Weights of a small transformer language model.
Size: 13 layers, width 192, 3 heads of 64, 6.15M parameters.
Architecture: RMSNorm before each block, rotary positions, no biases in attention or MLP, untied embeddings.
Training: a variant of Muon for these matrices, 236M tokens, 3787 steps.
MLP neurons of a small language model. Each row is named by its layer, matrix (down: output weights) and neuron, and shows model dimensions 64-159. Each number is 128 + 24 x the weight over its row's rms, rounded and kept within 0 to 255. Numbers have three digits each.
After each neuron's rows, "fires before" lists the tokens most often just after its 100 highest values on Wikipedia text that the model never trained on.

L6.down765:103127126126128183120129105130149130128151131143085105152143114128107097085103124120098191087128172141148177102118130157145184138141107101089165136116105123113117144129125134096146166133161117138150136121127121130090117123136123122144122119133123111101152124125126126114106138119121152151
fires before: "any", "le", "os", "et", "an", "u"

L2.down350:122109116141108083192135139103143106108081149085141176147128121130149089084093110111156121133160161179098085129155171120116134113144117147140165143144129158138093092121126152137143125146113116124155121126162130099130137123134127142168130107120110177098122159151162125097119114177118102132
fires before: "m", "v", "th", "ment", "ced", "p"

L6.down743:133122130088126137127113142122134091159143126076136101087161126090148132105141118113159142133130109139151100132144152150147157150111104142132079090145154131096165096138075120111140116099118152158115150155106140100158148148111109144149179100129154187154135119172133132126104109105125111151
fires before: "ing", "gan", "g", "s", "fore", "v"

L7.down384:168165144144158152121141171111144144121114107119098118147128145114082147134117145118099149166139120138155125135117143170155124150158093108137125133119140134112127119124131080107129148119129136103121125154141114131097119142118100144091093124167098125156163135147161105092129111112132130076
fires before: " the", " \"", " it", " that", " a"

L2.down314:134148134104135140095140172127137172124108125120123088151108171087123139157132129080120115147124119114100107106107124145151096132125134114150147151119104104100159141152148093130142146107148111145124131131112133103094160166123130118123136098150117157121157105120155154170109118125144135114
fires before: "cess", "ver", "ce", "ip", " to", "m"

L6.down627:162098132085105134122167143122100117112146112136113140116131173133139144134105144182155121117115128169145099120066153129118081148155093112132137096110155123147155130120095156139146110124125120104103110137129135104096102093145122140106110174142132119149111175111127116142139113191107155134
fires before: "th", "age", "ee", "ir", "y", "air"

L10.down617:132143129123128189112123132139148132128168131142183173148141180110133116166089116084093107136086148125163169118122122127157129105164162103158143120134110162100127123086142150146141170130138143143104105118122117182147105120161103170101143089103094139118141124120169136129143074124121123130
fires before: "le", "al", "te", "o", "ome"

L7.down491:127114158112136170139177107130117154111124156171142127095117129105156175118096103125101131100149148138097103092172059080127142137118139124107125089148119166164110113117080150165126129137100129182119132103128144130116133158121125145123144134132142118093088157116123101146121133132104091156
fires before: " |", " med", " "

L2.down95:112157084127108133128128147141129173129123107142122132139121133101166122126149113086152149131093144121154125075105146125144147192161125131104122159169051140136119093141119155137131133103133078136162124130126144152150143109169125208118116132112142113127112099154091086121095133123114116074
fires before: "ion", "t", "as", "ts", "n"

L7.down19:167122106129179145151082152136095126090107146159136135135134165145118134148204112102134136090115132109144156079161091083113129113094165080088141121151102122141089125173123156103165122136153137143145129103155133140110165129139114119145149116113122164142150128124146123106112169142133145149
fires before: "an", "rough", "ose", "ir"

L7.down762:109148109103122149114177153167143132105124112071128144141137129122092132133117107146109116117116125118129170118136114123124138135123129125132110123094147146141099141109117049159140123105119073160102147147102147115144100113133096157129102157142125085143137101150142114128142125108091174164
fires before: " the", "her", "ar", "t", "ine", "ud"

L7.down556:119148126178119151101115140084058129098107106148099084077137146120131142124130116107109156107129138130130105155095133173158141182141100139152158190165138123119146087179092139106105084098104116127128108166124111145134173144112127125155159124146095137125142139100134113119157130149131103131
fires before: " the"

L10.down451:130173171154109150101126153091109121070078101105139105127105113151099122106173179118149180123085077111080101142124140106091124130124159131117138122112132094129095117118143106109168139091135089109148135144131126140120126164129151142152134144164132110124118153091133135151151184108146121156
fires before: "is", "rough", "om", "ose", "in", "ir"

L9.down184:121118104152100119139119133112116119123107121086163149148122108150145101062145149109120114096122150092113088065107085126136157120123088127142100120145112115090146135093161094128115156146132102186140116085132131143141146131125089153142145120143116135133045124074127152097157155080165133155
fires before: "ate", "ated", "ation", "at", "ations", "ating"

L9.down431:122101146147127121125124133142124068149114112145156118125124141122161104174133183106139150149156107148094059096179148064146114122140145118124094112122105112117111139155132173130167144093137120143113112142136131159144128115145157151080116145103115128134116164137146126102162121086155098170
fires before: "ory", "ation", "rap", "at", "ies", "r"

L10.down493:117157119101127138079136117075125122139140089184172135177114151111081090127131102130185123142144114127151098084111153128096170103124079119123132148140096084132112142113120104107140126136168145136133170119101108144140108113156094079135119126137134156124134105143151143110119130134144107123
fires before: "any", "et", "os", "le", "r", "an"

L5.down314:126128152138140177131130115134103137120157090111131165147143139138126125126145130187115105128113156177172139130127094093112116154124105121109098145108145118126124124095131132141087114138099128134153115141153140094096136159129130084112134121135121100127111151125184121135091163185100110140
fires before: "th", ":", "l", "x", " d", "enc"

L5.down690:132109167125149101119088115136125110070132137078189102143118120114171164136153135122092130125131197117132143141110084141150147143143107116127138137126133170130135140132118107132141111127126092143101168119114153149142092145112144121128126168096158114114125074155118169132120128158111121152
fires before: "e", "ew", "i", "ol", "ers"

L6.down615:188109123152123130120159091134180147135129106116141153162140149142137090124149148177124095096109124171129121094148115114159173160116147123156144093136134176174103122132118148143122098142157141112177152145119157102113097154121133110148143112114128105144154159107142155133132091128120159158
fires before: "le", "old", "or", "ent", "od"

L6.down461:134135117136163117115119116112105099136095092110116128091158154096107139101144128116142128159150154161092169052106136117134115123174108121100115119132106140076150114123141077131141137151154133124087128171111112097125149106109160110126113100101145102181138152084128126129124112179110145128
fires before: "ace", "ay", "ac", "at", "ant"

L6.down709:087116140087124157142104098146105138120167140133117143129100123093165117159117126151171145136170150094095163149130159103108154157114129096085156155154111146159099169117146122143116156114138116168111125098152107148111099106106140136125134127142141127156103110132177106128120122182132144102
fires before: ":", " |", "inal", "o", "s"

L9.down415:105120127098164139115114156089131099173125118141095144055158153096122151158120100126106103130123047133127115146141178160115103122155125124136134149091123152139147117088109143087143154115111152152137113147119114143131104129098137143126114128153126153125139109166131129115122105110125166116
fires before: " ", "s", "es"

L10.down608:119140150145126096132091170141097112178121114143122129163145122157096147127161129109118114138147084116152133155139114140149120110104158135124129110153116127132149161126134116141178120087180118117146131114123139146079148182134165077123160119142130158117097121147083148121152121160146148169
fires before: "\n", " (", " ", ";"

L5.down54:145183158144159124140132122148123133148108138128143131163121148105132085104139122070102119106090143169135175079138113119150131122112168086085149106174123105083102118123132139116175118148126137163144154082119102171147135143187136148136166118132114140116129161098131148100097093127119139167
fires before: "an", "al", ",", " of", " to"

L9.down34:128136144158134149116110168086166141084149140109156149101134139138110116139097145121126097113150082138085127152140134120099122126154121157097172179122140193129158110156092149118126109133095130122140120157080145153132113127124139124130120142104170096174136116098123145132103106029115117117
fires before: "ure", "ur", "ions", "y", "iv"

L10.down662:143099135152136101125087138149086060133143106107101152165139113112122189109098152113177118135112136134149126102157141101113137117132087109126081123142128109147143145125129112122130168121161098138125133138117146140109140142089108132130160127126157134179113098142171123151144118163130082195
fires before: ".", ":", "w"

L10.down585:141133100148125144100103126160120102119082091119148135153152110114123178079093133105132119115148125102110133140108147102159149151129125124135162086168106135139122127125125166117112120113114154159122097102124183145153146143087125139078192114107110096133101149167102090121168123143138105151
fires before: "us", "ation", "al", "old", "ome", "ouse"

L7.down14:117144126094093143126109134050131128149114087140124140117159104130096099128083115119147127117083145140174137145112120157123111076118121170112145121095118103164128157135094135144148132103131134148154078106115131118107121156097124142109120097147122101178111124129125162137139132139188144166
fires before: "-", "old", "ft", "e", "ss"

L9.down165:082153089104178168104103153120111123124153152088117127103127135111079111147125061103150117110140130100147138133139118127135129136110153124169142152143113100107096076090131127126118111104117132109121096133140139091166131146136141182133114119114092113120114158114132168148123100115131137128
fires before: " a", " the", " \"", "\n\n", "\n", " one"

L5.down727:120069147125121104169112155130092140109089161074136104103099164149151119103117140109124142108127141129114155163108101161091132120128139167125102095098108124097121130141133149147124132107127112076116156157079139162103109139162093160164097157106117131168109146127116118105113106150124129116
fires before: " the", " which", " P", " "

L9.down102:109083140118124090153136109123153052171098121151159136116128092132103123113150121120084106106156112111079120146114136113123089148152160100097151167099142132116111170143109122142123125112143147153157152147161119141090168093154121151115135130128107137148123114149133173181110109138160129077
fires before: "ess", "in", "s", "es", "h"

L10.down689:136110084195118153128136130092178157089140120114147173101176102126131153130095156133087128130111127082129140134112094115106119112108145122102069142125087137097123081124139136124112144147149154145119149094107102095149165136157142123135095104110119158135122121101124104147124117120158131091
fires before: "ot", "ore", "i", "re", "en", "or"